{
  "n_layer": 10,
  "d_model": 640,
  "n_head": 10,
  "n_kv_head": 10,
  "head_dim": 64,
  "d_mlp": 2560,
  "vocab_size": 32768,
  "activation": "gelu",
  "norm": "layernorm",
  "norm_place": "pre",
  "norm_eps": 1e-05,
  "positions": "learned",
  "qk_norm": false,
  "attn_scale": 0.125,
  "bias": "none",
  "tie_embeddings": true,
  "parallel_block": false,
  "init": "normal",
  "init_std_qkv": 0.0191,
  "init_std_o": 0.0,
  "init_std_up": 0.0191,
  "init_std_down": 0.0,
  "optimizer": "adamw",
  "lr": 0.000499,
  "beta1": 0.95,
  "beta2": 0.95,
  "weight_decay": 0.22,
  "lr_head": 0.00335,
  "grad_clip": 1.0,
  "warmup_steps": 260,
  "schedule": "wsd",
  "decay_fraction": 0.691,
  "decay_shape": "linear",
  "final_lr_fraction": 0.0,
  "batch_tokens": 65536,
  "seq_len": 2048,
  "doc_mask": true,
  "train_tokens": 561000000,
  "steps": 8561,
  "dataset": "wikipedia_en"
}
MLP neurons of a small language model. Each row is named by its layer, matrix (up: input weights) and neuron, and shows model dimensions 112-207. Each number is 500 + 50 x the weight over its row's rms, rounded and kept within 0 to 999. Numbers have three digits each.
Before each neuron's rows, "fires after" lists the tokens most often just before its 100 highest values on Wikipedia text that the model never trained on. A number after a token or word is its count.

fires after: "-" 22, " such" 21, " |" 13, ":" 7, "|" 5
L5.up1328:481416456572422504486526526515505437439569463541406460517510565474426536480480469516456428534517494455552423519405469534490423488423456532522453418514532536532479495424557425471530512518489449415453452604487495479376470463561595516450477518590573558509467640513506456441573558563524467495

fires after: "0" 25, "2" 13, "," 10, "5" 9, "1" 7, "6" 5
L5.up2100:491425526466481459456466475490593526504456424461512511430633434545499590419546578433555540493446554474580432510503524439604519431470531555560507470559580591459427608525461567512503541467506507496393547531505429523502472493450469543557504403551538511450556529431541438471543480427476528411

fires after: "0" 19, "5" 16, "8" 11, "2" 11, "4" 9
L5.up1481:462445443437511463520470449462476489523510470552521521533606489456514432551486469468492470512456520512518458464522429575553446429502483518471574507479598480460447469449550453557499538502423546478562520625441443477521490486512448588457523516406489493524512507422338489440490468379522542466

fires after: " |" 43, " " 25, "2" 6, "0" 4, "3" 4
L5.up46:524430534508445499525493501546546469420503536582535442474603522532546510482621489415520502490591466555521561448465479515488554495470495552496462534528509537538460520507444406588484456504356510390494451497430475517446565434517508555446535557459483541452466474508488592435474462555464546455

fires after: "0" 15, "3" 12, "2" 12, "4" 9, "6" 9
L5.up282:397399425523499525550481484514544480478556570610433451517587516485412467414621556497398506567447512590487571497516502528525549459482553471568610454505521494425489588433560586600523439425447546453601558438545431470599475492556444479436516450567405461496477503481541445519603551447510543464

fires after: " |" 71, ";" 7, " (" 7, "\n" 7, ":" 4
L5.up1068:453387515485461498504420554469455498539437438561530579400599569566434463441513433455449495532499492482493462471535474503491485431516552467423546548470533538520504464464504489510524495454436523496484504545431492469495428447482439511459493536547627478482434514487411539435438457459447422433

fires after: " the" 28, " his" 22, " her" 7, " their" 4
L5.up888:531484496470466450631498539536613464522399562540489501490556534625487554532544435502450500533469574510542446463479549497495526450506529562515531515612580476487509552508619433540462498511543389491428527512559520492479537460430504543428528454421477623500464475511589473458479474470471440567

fires after: "," 34, " such" 22, " well" 9
L5.up540:425445548553440499504433504473527506536465473550503451484517499475434519555460442411525427615468485538492496534533476557496517487431526447615531475556620502472485539543593420490548538465491383446526495553523518440509533442537593550510545455431497488584548508414606473518436477516415588556

fires after: "\n" 91
L5.up1940:408519475461498475477504571440534412526433480556442516462479561511488541467529463438607504553443535524523531483528526484486507451483545516495440512473433508463490526480614427484490483517512550480547461511439465531534511525496564459442478508530587440503493647455575380502578459420417499468

fires after: " " 47, "0" 15, " |" 4
L5.up443:435369457442490514483543412537476518496485487480466584450435397490496439464570488515538588459461500500475494446520399597538495472456468469563577462575457427584474496504508535516524482580435507409565478504458421580497471505398493506543490406555464483534490490482573582463592378534586518483

fires after: " on" 19, "." 19, "," 9, " −" 7, "On" 6, " On" 6
L5.up1136:513499453563548497538564526315566451427502513516463401530530556450482614444539521498546407518490409510567467452577449504445596559443582488536454515418539517462505479501571406490444482461495529440524471546428528457504471455518483460463460487483525518494501536481567465522565429511523525489

fires after: "0" 34, "9" 9, "8" 8, "1" 8, "5" 7
L5.up1893:483446421472549467468492459502469527461499539559554596515548515423488465489519492567477562509587573520530445494491611552483463531504504530493574628510456553514469571468586455545478467504517515464463543629450468399488437519572509593490534416491583551492447443542433515537522483564518541476

fires after: "," 94
L5.up771:507450436508488460564475445463517486420593463418449437500524406498477465517533476373549486565476480560517516481580571449595452508498518538441443516545512509527475477505559410482553506459458465413447492487488482427529567483552487537444469555482497518534503510514584559556563496577496570536

fires after: "." 35, "\n" 32, " \"" 11, "===" 5, "==" 4
L5.up29:524424475491437507565522514442582413505478526551478618531493578485479545427491434448509485464400472503530404490452430588531520510466538425538487524497557511535575546447549436511390465456552450452455495554387472409472532456470496561422470504558461485466486523529569447479512450499423421547

fires after: "6" 22, "0" 15, "," 13, "3" 10, "4" 9, " " 8
L5.up1644:516431525479460477458513486534597541549479500534510511409528493634472502504546419450457460493429439474647445529511463522482435550565580402482583460534544553514483577532528485573520478502512507320418489465441477440499571488479494522522528489533497470531597565500466425531543487494465474534

fires after: "0" 26, "8" 13, "7" 8, "1" 8, "6" 7
L5.up515:437428496426515520491472526558407527481472474461521587532550450519420386549431549506382472519485536607575530483506520418466581404492566428531591509508533537391460644510542527511526525474552498512446477495482515518535511477407582510507479434646544479491515511450447523470431473469394509472

fires after: " " 30, "." 21, " |" 8, " P" 4
L5.up225:634449592545434483506610512494413552550432514440506471475464529448555411562457549502575507512438470483451464472513452470433627349415483410470556498440479475569476530471538603439535418500539564393532400589503537522477607497509505520499525533518517473536592539475564461547457476507479485480

fires after: "3" 24, "5" 14, "." 10, "4" 9, "7" 8
L5.up2220:477416495571461509480505411424463588505433480448457442423509527596457447495389512446444462568486592539456432517569483472583506521489539380449595489603570565494498481489550502564568485540562605430462433501496480538463429516558568543472481491466508476503578526444542560548535469465532542511

fires after: " |" 72, " " 12, "1" 5
L5.up1189:497535540546457487515565580477581486518525501530501545494608534539481499522546562480519478587485463540511371435463511471431467386471533465544583444537468493531439526560477525505492460499455495432564483616453524512473435433520544512433537466579499447480537535473426523510554471440495542414

fires after: ")" 24, "," 18, " |" 13, " Japan" 4, ";" 4
L5.up2330:547480496546539505496504536513444498423631494628474522473673453501467382553547518492485511501643452485487517509516497473427586572470546510513551469512533463476436517504541560548512491412409502461498564544449431514502453480616446600573557511474542478510551546485540463547544486497559509399

fires after: " |" 29, "\n" 15, " " 13, "|" 11, " \"" 6, "==" 5
L5.up982:462566370537497461409546507395554566552489503505458522399410487468450530438528523498506532500461554495495458511491538549502454566449529453470493532486462522516578497504525521471419423477514502425491367508502418489407534445483506523452440458496486507425492545422551418573543531477480464445

fires after: "'" 49, " his" 12, "s" 6, "’" 5
L5.up2479:542438497546546486507547504436468559596502431446503530517572548520489503592528613478569527580547527536480502464561560461504447499467492447457488536444508496581493542479599479562489523531525510484463553604488428590485496501562427563470570455385495486416504548512420569572495463516537405555

fires after: " " 52, " |" 36
L5.up1305:538461513520419495583616510513592516492446533535425484525453544475575451478548420468489458494525442436473351509423467419461573542481551444483367465599494428557507564567374525423432428438458499429547434501499528438435583456500552467452554512563487553398470582466598444516546478457496523510

fires after: " the" 36, " University" 12, "'" 9, " United" 4
L5.up992:511457406420450485496478533591504578487495490557421567541570547495534471455494570519554546501462509607473569457518529458449490527458519530583447504577583475429538497535614489508517485511395498435579542471480478539573419438480431462417506541408544491522528636480463437504555478488545500520

fires after: " the" 28, " at" 9, " before" 5, " of" 5, " October" 5, " April" 4
L5.up1725:521550433607436495563521506425511544500514434411449596511476567593504531565520519540478535514518512539546466495434521451572661492497472566453429458586550513481559479581520509484531543496608428489570493488518511392407540443579493528491591491435524518532588531505430492499458539504524490625

fires after: " " 88
L5.up412:471462480410532528531510438582506423507505553561443396572479485525527468495551466575497489428500452482530466475404523575563529498426522488526472443613480420580506509596481447504506496492507364365605495490436450549466505497464504493513563550564543496516536475491564445565576485468509505509

fires after: " " 35, "." 20, "," 18, " of" 4, " the" 4
L5.up567:564479440507478498527598518470451482516476414451408433559466463420509446557480456525530516532436467462527416525511504489587574529397507405530528494536531444567450448528452488449482544528548451440463495515515426434461576482487487497486447433486489497592538506458558399424518497470479492551

fires after: "," 33, "6" 23, "2" 7
L5.up1937:449425490487503486495461534538475550505493533495485526492422506587456468440459450443424457505423494532551463469482522563544615432479487511548493516572530489484478487498611515599474486494544452457496508480523476489537494458358572586541531501474552540526507432462416420502531463543480552514

fires after: " |" 48, "|" 8, ";" 7, "0" 6, " " 6
L5.up1570:543524441465477501500487479568554479477498489553427527479576450523428489521591449550437548511519481495420513473489596522600501358503538510472567448496548570519507538488501486528579478525529558440406516625463488544473507425521556493445461513501569616551466611454558480470545552447485493484

fires after: "\n" 42, "." 27, " made" 5
L5.up2076:487446533542439508471562532477456482543424393523522482573586560486484491532462475468519507518394460486514498516567435528608523464420520456459459484532521509570497457468480483507571501544532504442426416578375456535476503511554478500513564505587594517552446577543467517565506415430511435539

fires after: "|" 21, "===" 13, "0" 6, " votes" 6, "====" 5, " Total" 5
L5.up744:517470467452471404486482600522602534595511416477509512501497483486471484568510520563551568541462608545550411494474470524530487481434513467417511550499473507442506524420571529433556478561460526498504409488429452439487476497413451472529447418462471530439520616425450482511425523564443537499

fires after: "," 51, " which" 5, " that" 4, " and" 4
L5.up2520:467451515454482500504372486507432429478501471513470500496497463519515572486498454506462452550493551537589492368532486481548569456451476498595534547571583497466551440489548475635508524477417514484530607492510429464551459488590448591534486495540446466509554504420538569420448454528542569455

fires after: "\n" 30, "|" 17, "F" 5, " (°" 4, "1" 4
L5.up381:558495571536478470506439462408496538399444436462479439448422549463464527433566506556458613578426538431593519568423479486489454469491524499555463562490503529541459519516537563516484426563490485463561392549454526476448542487483487475490455466544510532410465543462480596450456452463456472488

fires after: "1" 22, "2" 21, " " 19, "3" 9, " |" 5, " O" 4
L5.up919:578431484499446516503470498566655544470457609485464519466411584501505559448551472439537491520548510489483453481543486477480564556503605413506480412551470536571472468563579514511531537522496517459488478426461514578521526470461514482513481544574496559483637575425522462456607502485503544513

fires after: "8" 22, "7" 13, "5" 12, "2" 12, "0" 11, "4" 9
L5.up1156:453490473550478451512479467371436543436536515572436523523526424462492505487483602513485531548626546588486489427515572440487449511556507548529576584496484433459400467525553492574460532521417486400456526546495546415462408432542471623421472488495525580440380443419523563518481497501482512376

fires after: "0" 23, "5" 13, "8" 12, "7" 6, "4" 6, " at" 6
L5.up671:408453523429434512474429517457455472446474526499526592535549521483401422500486530459468503482461574468497506485539506460501579428457568453567648398467546537499466503499529561502551502440442521489533498467475491473533523498431467516540485501509436472493435477490432556472495459473462561493

fires after: " |" 37, "0" 10, "6" 9, " " 9, "8" 7
L5.up2099:450558546476540441516537585502499523420460476463460503536529568489558467547578478581422493519574478519558611501451464501437557566493605573509480550561602489464510586586538478591479493452339449411433480556389443470466475413543508500534611535501470545531538490463446516499522499533490472479

fires after: " " 30, " in" 12, " (" 10, " the" 10, "In" 9, "," 5
L5.up2299:548488491455446472609525588439529439463577499534459568477435576539575476521452449399506486530543455481488436492422510482557572483525542461577467451529558492573535447501552521425476519511519313452472485518518490522503525468506497562515453473488463515544568465489556470575493507528408545542

fires after: " |" 93
L5.up576:466525543506518455468486568528499530470498514612470444513599514495535493522561497494497537495564513543493410485525487584457557516442467522429536515527543514602544574575463550565569483435519559410447465550498528532537533444508410469454568491560509563477496542507493422557519465471537427382

fires after: "8" 14, "-" 12, "0" 10, "5" 9, "4" 8, "3" 8
L5.up760:482485429517503481499487548474499568475532415568485587492535448468508569484485520526493501506628515482559455444463527533551465567462523559561482514536525525501451469417557394585499490535383520421516517551440421513486447458595455576515550467565451537472434493445492531519502452547522486433

fires after: "," 50, "." 6, "2" 5, "1" 4
L5.up1026:499396538430458441489438447477455452499510575621495480486627417566463468501520460447408467440572507603464524438477500556507569367437527552564508439508513518491489557414473481561536526438531562463576563465492533550439542444536513520509471572529490483526495537513454438586415498486482492504

fires after: "\n" 53, " |" 8, "|" 6, "%" 4, "|---|---|---|---|---|---|" 4
L5.up692:550472540578411480401544477371438517443414544495394500485476532490524501491523575471453601559545522557533437464531467450430466397533537433542565514595448602545541482550504537538494514524481554452438556591489567527488479420529479513541459465532586564456469505504582507527444482521490456420

fires after: ")" 26, " It" 9, " which" 9, "," 7, " it" 7, "\"" 5
L5.up1180:476446495635458532473585570569534499525563476499509551520621488476389474522427483418542472532544482596506461451522510535530560517494483540518489446501596462551537448476601445575569483537478509461413505480414446554532470472517502436513589496485483489539471546476547562548584465548516525514

fires after: " the" 35, " \"" 10, "-" 9, " Al" 8, "\n" 6
L5.up1294:534464490435517492492492391512514576458495591568473482548553527509441491519521478446494438454418506611573506503538466478592448508535554526431450472522531534470510525541533508635529425486485513435447379483422550568535538452531488518445498454508475483421583591494558477470516500451501378560

fires after: " the" 50, " The" 8, "The" 8, "'" 5
L5.up1568:422415455528510496473476516535486549526522470552522474535501508479509487423501628547521482590469639553512436508461554523423451493462545558465479609547515472544514564567488540530597500492544412508481500492504476579534456447423462546371477510471463487527527551506462519511459481571488466574

fires after: " " 49, " \"" 13, " No" 5, "," 4
L5.up2385:490365539470476518589518436542534527464524609512512577464509638478531503476431435443490434516535499486533351545543357505532527535499475389582493446532540525560606508533475553536546478524494505440571456469477522498480471489415496503436484529534597490465561630477581399513504499483455499517

fires after: " " 47, " R" 7, "-" 4
L5.up477:571502538525536490579494494498639571456510508560474493453415539524559535442595517509479481471528456474553525471439407495506569575477576558478467399483544464484525381554442514393473506499482424504546470473470475658492583470413500415461531495622563448504571512533473477546513450475525534518

fires after: " " 49, " September" 7, " June" 6
L5.up426:485521536496459493507550498506459554601461505488413526448480512573590517459425446534495542511634497476557455460461449470451528555397600567502535455516537514508351508584560582410498505526556472466508449488453498480495596460464407506513534585555523531450563609420529488453528501533598477407

fires after: " " 25, " Ministry" 16, " University" 7, "1" 7, " College" 5
L5.up1429:567515493447346502474530365513450490479458526494503365507469526588488461374505576555483584464442471476516461505540386434429516469456573462531600411599552446402498590557454584405495532506436506375606529515468573512419496542543450412480468526479498518522539559505447491521525497381454476444

fires after: "2" 17, "1" 16, " (" 15, "9" 9, " " 9, "0" 7
L5.up1379:551456590536555484562456508536539501480554538491442477536505432459465534426521570520402442509458432433480576449467511562535557405482493571500466445523514452545505441524501460612545413477402513452517518498481513537446535480504472451550516491513463462530501452402362516459439538475389447566

fires after: "1" 22, "0" 12, "7" 10, "2" 9, "8" 7, "3" 6
L5.up1505:552520427540482475480472535573515499568480525479549557509575490442440465552475601570483547503565530476596505506557489566458464482436518479416513526511528568475466547481611448549512516493518476427472506587459338467625421453566507546521540425511461496459523504483601465618510429460498463556

fires after: "1" 80, "2" 11
L5.up1697:563504549521526483603553560459535464570419578551444498465440517454594569478554543514531499474503414496540407477503469456559524566557532534579375461539557415601559442564521563530460470517517515441479385351511494574528580494488547441449433499469381455468641557417580432510523478484438476485

fires after: "." 39, "–" 11, " |" 9, "0" 8
L5.up1358:467416585471483509489539537542621510507465424599487540480583518573488501413456426396559513523528451505595420597454529606438472537454554445510437477547492546559517592595533423588539418483520504400472466471455459496591502453490534522462466451548466551541483553516493431534542468589496498456

fires after: "'" 23, " has" 8, " his" 8, " have" 6, " their" 6, " had" 6
L5.up908:553457477444472471569559427524486507623415528585512550460571592576487491556541473383531446561443576499465382546507428450480447495492515516427574492500479524477516505545471486533485472550539485462495464495454440538492415446430473486460547470397464533488505598490564470601548493416509457480

fires after: "." 63, "\n" 17
L5.up1746:515447525482406472463494436524501425516462582549445467545476514613428417407512383395524454553470501608550441520482475521500473519433467455525563440530614440498458554467587400577502477460548492445469397511467451516517551476621508610522567437530388542559468479494552429508545451428555390494

fires after: " the" 37, " The" 6, " an" 4, " a" 4
L5.up1686:438524506556601458596443513485522495503467604549529464545500406392507497501550495514474470570465502497475406548551633567612555490533549476486444608529470532568490466512468424574477548527523516524440509472483498435549511463430524553389500395516443521537516506450515471571499507416506498521

fires after: "." 39, "6" 7, "%" 5, "3" 5, " well" 4
L5.up1333:525544412551517486438511552526539455532437469529544527488552498519419507421445465416584519510462504418500441550499559568477529520479521433442550494446458477539512634468468396485425518560478554463471396519495513469499556503552581528516495523426514571507457465510541439416557443532369503521

fires after: "\n" 53, ")" 11, " =" 8, " is" 4, " was" 4
L5.up1983:461543393488420478483501503449531517482548457582362454473457468477423497486479457519583527651557469466456518418593583434437403552545465490533454520548471516484507607435565505599467486459431502437495527536473520417381520489535476508467531465606641480446481557486550515544478500467432441548

fires after: " |" 33, "|" 19, ":" 9, " of" 6
L5.up128:521571480504574486603519565505593565571464479493509519447440456499458529507502461591554569556519503470464423456448470501477491542520518425439551489532569434457513448455546492464449492483416465457453403492523424469504479442467513589406455384536459581443471506427492466482445511529554478437

fires after: " |" 32, "N" 9, " " 9, " at" 6, " for" 4, "1" 4
L5.up926:569444520404473474535540483542509564396484556456493403542485548495549515476562561470510470545513476567494567506497472470511552461518540463551600503524408501450466547628497548460483442604466469421515478550534525560420453437484526502530488526438536490492510600474422584434523524513464508430

fires after: " the" 56, " a" 4
L5.up1184:500504564545473442590498507485564510474430533473503384463456499475512539521500526526514534596489524518499465531525569400575561614505545543429456502501471539573409518509456522468537492421559500504471487526514482488462549447409421436484459464414458494408488569507491467459590486409503544543

fires after: " " 87, "1" 6
L5.up1712:506508452460542465439633439466528547529488562425429432537381499545498525451550546574463567554536480594436486455481517482492566493467509510534569475500450390488456529603476544509487497513513520414568478587500432446447458479524451386569564566593494471453507585465544591544521491447481430412

fires after: " the" 47, "=" 5, " by" 5, "===" 5
L5.up2431:481437483571470450491407452448523518378547445474475589499523408501535498430528595467549512456582516506572476493491509395532569463509508553505553454478527484445484609494465463501520529458557458529446536506505415435547508451414471521448486416508500463388461622491559428483455533425522502470

fires after: "," 44, " the" 24, " The" 4
L5.up1295:444496517413419473457488429468556476545530567544488480564547427601460471482535513498538507556520594497403452450464532494440531447544455400468478550511514487498471527413494472494538469429620490470475444507496466520480614488405422536468475366452465515450418592533476471475430505501422512514

fires after: " the" 43, " his" 13, "'" 10, " a" 5, "s" 4
L5.up826:500520483514425520492465505487569518439528497591502513497394452530560410543491503485478403549518471538582477521488543421499513578464604562485436497606500458569577536465486479531517560450484463471408461500594397447498429450443522541410566526476465475460486531527523457486603517457606478559

fires after: "\n" 51, "|" 9, "." 5
L5.up1731:540552501491523480554560549431473485560536470476480532446461425542440546461555453560517527563461614499564484482481545398550552505560563455503529546493502570486463570503574482513401464569512558483503443469563487524561431522450457501451479408485412588336515490498505555518536410507461514352

fires after: "9" 18, "0" 17, "5" 13, "2" 12, "8" 8
L5.up1687:563432448467549434560523467554463445481468513428540444570620472449478407541473518556467535562469576556531547480538557446572662415460496542401585492472567550456510540442621555451498523456566511508560516589461511393587497510497409604527484522410512490531553428489502549515541462516511508473

fires after: " |" 40, " " 15, ";" 6, " W" 5
L5.up2113:620435545479418495463504495459410597635544480474518507551598455594491535499449471561474524465477576503509508370531451557574549507495473424516503403506577494443497429567478537476607460473525517350577463492466555429484551479498456530531533527537466503529529601495504439605476486497502422456

fires after: " " 30, "," 16, "2" 8, " such" 7, "5" 6
L5.up2081:375348442452404507636498433484605484468524442637452495474681517521551607450462466435463514543430520464538509556575452530508515541531606492532421519539631517553464582518611471487461487451489457418422578551492462498450531442483502518478489474490421518530551493483500506488464452522491473562

fires after: "," 24, "." 17, " |" 12, " where" 12, " that" 7, ":" 4
L5.up546:482436348485460499498483586505500507446543541552519580460543546540474420415500446417392452537484459428506444535489439598534479507482471328585562509487519470448519503591539448548588482514485441468491514468517468463436445520546519515527588456579509420587535454455494585553456450503547564468

fires after: "0" 24, "." 20, "3" 9, "7" 9, "," 8, "2" 7
L5.up1060:491458410417510459554499577456443521562442449567546457502527466440477526460443505533463475524519533465634510435523376536557457441508507545549514619480565576492405565477615506442519447518477476423504512597439431531565516471568512571542537418469473417548548444495519491553472433552399521544

fires after: " in" 22, " of" 17, " to" 12, " from" 4
L5.up2413:594490497465558492487530428453568522449494493588437508555524531568503546465511412489456552489503454509623461501485459372534533493464546531547574525502581418507453496536540478544549550406448506501560469519472522598544557444432472470425531462547534509462500473443397500357512506456485497436

fires after: "0" 21, "9" 9, "5" 7, "/" 7, "4" 6, "7" 6
L5.up805:505489478514452473555388477502475532450386595440496518531520584475468437444559522462398548483488507456545536504528510537520534475401585552417536502522467515480393510404523533600532535527358520482449531524506417449523511458462477508426529463541463414496429502582428433476510505414485538493

fires after: "," 26, " in" 12, " of" 11, " and" 7
L5.up1259:433437516545499472536488491520573558530498447434442540444597506508522468482472392453599513516661492509573469450453491404575524449482471483510450535539602462543537505504576532532479446472494471418491511455564550502529582487506478610514500555536485463475581542504517481488487486483459561490

fires after: " " 92
L5.up184:589402551544479459529548571570552499563482520504492439481551476541578600494540499481486505522496543537472516544467454476483614596486587476500488395527517418482457494534480545471412526433406505441510495421507536652437559448427411462503464516534466480462539550400447344447559490449552479517

fires after: "1" 17, "," 16, "0" 14, "2" 10, "6" 9, "3" 6
L5.up452:442432481528433487470477447525435570482497566506444460505513549456533495529607539476374426563508523585524550481542553592479460452550514546441575394561539573558489542499470496622522568405492494410410564517470511571510455417483515478498453562475473469512500579509542533513506497478585446580

fires after: "\n" 44, "==" 37
L5.up1949:482607458437456435467481459462555533555493511538463490483462455467451420422475455500659541542468533552402448420521557401456491399518485512534443523511492530506529486389535502490534416464495530422537438575479529533456535467506439491463551543566557456449518543454463457565526477464390550553

fires after: " |" 45, " %" 4, " Pts" 4
L5.up781:476419483653417512480408498543401504431554592504464512476521439510584460498529469360470486565608545504483510500469506532503552466539511454546541496518471505565521464645453492573586551439478399483427496554546532488450413462501515498511492504482559521385441522487461542535503416511568491430

fires after: " " 35, " Total" 12, "4" 6, "0" 6, "5" 5
L5.up709:540531555440364483459552484400464558575499533543442524520534462583525496502472558517494534507468587576520527508438568555577447543482530502439490490575484501495463481512522524485642514579454497387585443435530508532521474410425508479449479423496503528440490523399526478441519535486472485385

fires after: " " 30, " a" 9, " with" 7, " than" 4, "2" 4, " lost" 4
L5.up2171:477365509403500483432546486531502472448565528523507453503536513556614460502472425485451517533449425470424472578572448463600609507449616468522504519529444460506494513552549508578483494513505536455439490498440390533451484511512496531554510532456509441566617518473544470478573512516445548540

fires after: " " 25, " is" 9, " was" 8, " DAY" 4, " it" 4
L5.up1252:507363545489607484491496529601535533493557451573480507511529427459468467541585485458512451537595503438500526519528471581516562528559505488524431458615522499504523513565493493531538452539470456462467545464454427515401461431524500490560577440494547453567556561444581513539558441495561466543

fires after: " " 27, "2" 15, " |" 11, "3" 10, "5" 8, "1" 7
L5.up1134:517451516486506451469459463560436436454506554546489534536566445507453419515539520507472591511621452522499504535595482434503543418563511440475535489464558602540498619525481522539486446449562542447485530409487512514500436456496481538502468489514504473496500560490493477542487451425406423517

fires after: " |" 37, " " 16, " with" 5, "|" 5, " made" 4
L5.up1324:499473424543545471474506589495496541424516499509511543472602501520470471449542489513389502541477476475464447533558452521519526433432540465518464373516456545546492466617489458517500498500529548441489474551425431513472497429522509569557525438588552579576407599431533450459534496506449486456

fires after: " was" 27, " one" 12, " is" 9, " are" 8, " were" 7, " not" 4
L5.up616:563506515552514475517495474489658590392447436537559539481559545480386426473584544471450483467438476452449511484534416446550561529442548536542474437544530508546561485387525445493444475511392549477496520513452573536455537468509508486527604451499532479596488508495544437538495482566447477533

fires after: " " 41, " in" 14, "1" 12, "==" 6, "\n" 6, " In" 4
L5.up1935:535427540471409475395558380521633469462510483586460473517511388520467433465497454529431505526481502464522463534472413506537413442497475420418437500544558506507529525506485488488521501494461478388453409535482496467486615476458494483454433477492479457577567497483489515549437480408452523478

fires after: " " 89, "–" 6
L5.up698:495426453555514509669468562527558480622540554483383449458441529455501569478541493465441439512451479470525430504473481534563532536488567516556503516547496383551503476565485522573461543457445440466553461463497488449489543491466472456464472550544418480483567523445525340582501443442480462554

fires after: " to" 52
L5.up630:447480464464517462579406541453521507518534537459419593465502594517505493440462403436536404470527531540542497465438478473407628476488489467563449453523497488495545529556535418561498422499448501460536539446491520479415541465558560625516543506509478551489564448426512403507592457511488530472

fires after: " |" 39, "|" 20, " Team" 7
L5.up2233:435510479543455470470483507526533574538443483569486509463455507521568483503583454527464541587479504527503480450515455551463477509406536484488536500486481411521569503630482534490554501378492511471437562523539466570515499423427408404413543521536544522506492586503501416548502448418530473394

fires after: "1" 48, "2" 14, " the" 6, " non" 5, " " 5, " (" 5
L5.up906:561412562515463489511580495459563474548515586672479453407451592475576491498546450497390423529434476596535355517432472506533535538435624516530468448487547560570501510569434502503481556554479563422484353436487543526505511451479499497406546494531510576467627566414462439436439466489465433441

fires after: "," 40, "5" 7, "." 6, "8" 5, ":" 5, "0" 5
L5.up1630:482395414488471475486520505472610561518588506524478475523604486470508483563394412521484449491521535612437527435526514435495486426433447492472576507511518538427466486443534526575577546501518509450377458447555501483531436448457513543531574503505521442429501545546531526485451559503485481553

fires after: " Ministry" 20, " University" 15, " of" 14, " Institute" 8, " U" 5
L5.up2092:563483505421522492469568521568547498501581492561498467450503498520551422462507596553491496454518476564516573352528426516495518451378510447580570492505487534476513561539514591412546396447480440447555546558442480562448475465522425451553498467517530468554510513494463529493441450453541482434

fires after: " " 31, " |" 15, " Loss" 14, " lost" 5, "|" 4
L5.up124:524417480440507452472519562381562541490575456422533423467486505512528456567602479447525546499526437493418599555455488459589630487543497488596521502493507469518544512539503559497477396514512532430553479519539467496474596507537529539497425403527433414515622542529500528457552502514478563433

fires after: " had" 21, " has" 18, " with" 6, " have" 5, " earned" 4
L5.up1786:469532550467377485463535463474486577618484599525490540503564522609534521471473477437513528540500493441444441532526499490511464604507455527511529426523561490601480603441448546500514458552483439499489436531468494599448549492456449490522522438450482493616579408434482458421568509470538502585

fires after: "1" 81
L5.up1228:542432561630464454596514406503544481512534601511389508387434544503592488456526453419446495520504444449655419567425494469620474531517551493500458475545537433588476535517482610583450513535523475420510501465487396625486568492473572399429486514517482457529578555449529433534529474478543570483

fires after: "," 40, " in" 17, " New" 4
L5.up2203:511430520528487420511505480450491450519528462537533452554571424495553473571537490393593556596492514439440482406566538472622505533522480488465444473488523468546535397486585493498564490520483434484479499571470468530471498459466522529542577440430519439523572464528496489593500467545481502536

fires after: "." 52, " (" 23, "/" 6
L5.up1024:494427379575457489491461578530486465457463558594494527462536534518435458476446521521386519525517464452558421486454412554479502559425534445462524482507529568518520503472564486522596497455434481457536431529412431554486461491566511510467561533537541485557464522474529511560472404427482534477

fires after: "0" 12, "3" 12, "6" 10, "4" 8, "7" 6, "8" 6
L5.up1039:480472539459470484449472489461477496437460459542505500554570544578471506454520443502452553510530518563478507473563496506543487538479527439589503523596525492465577556557525492550521497494463534427375524496467417512517463469526558463486513359499435536526439533553503513438540434499441480472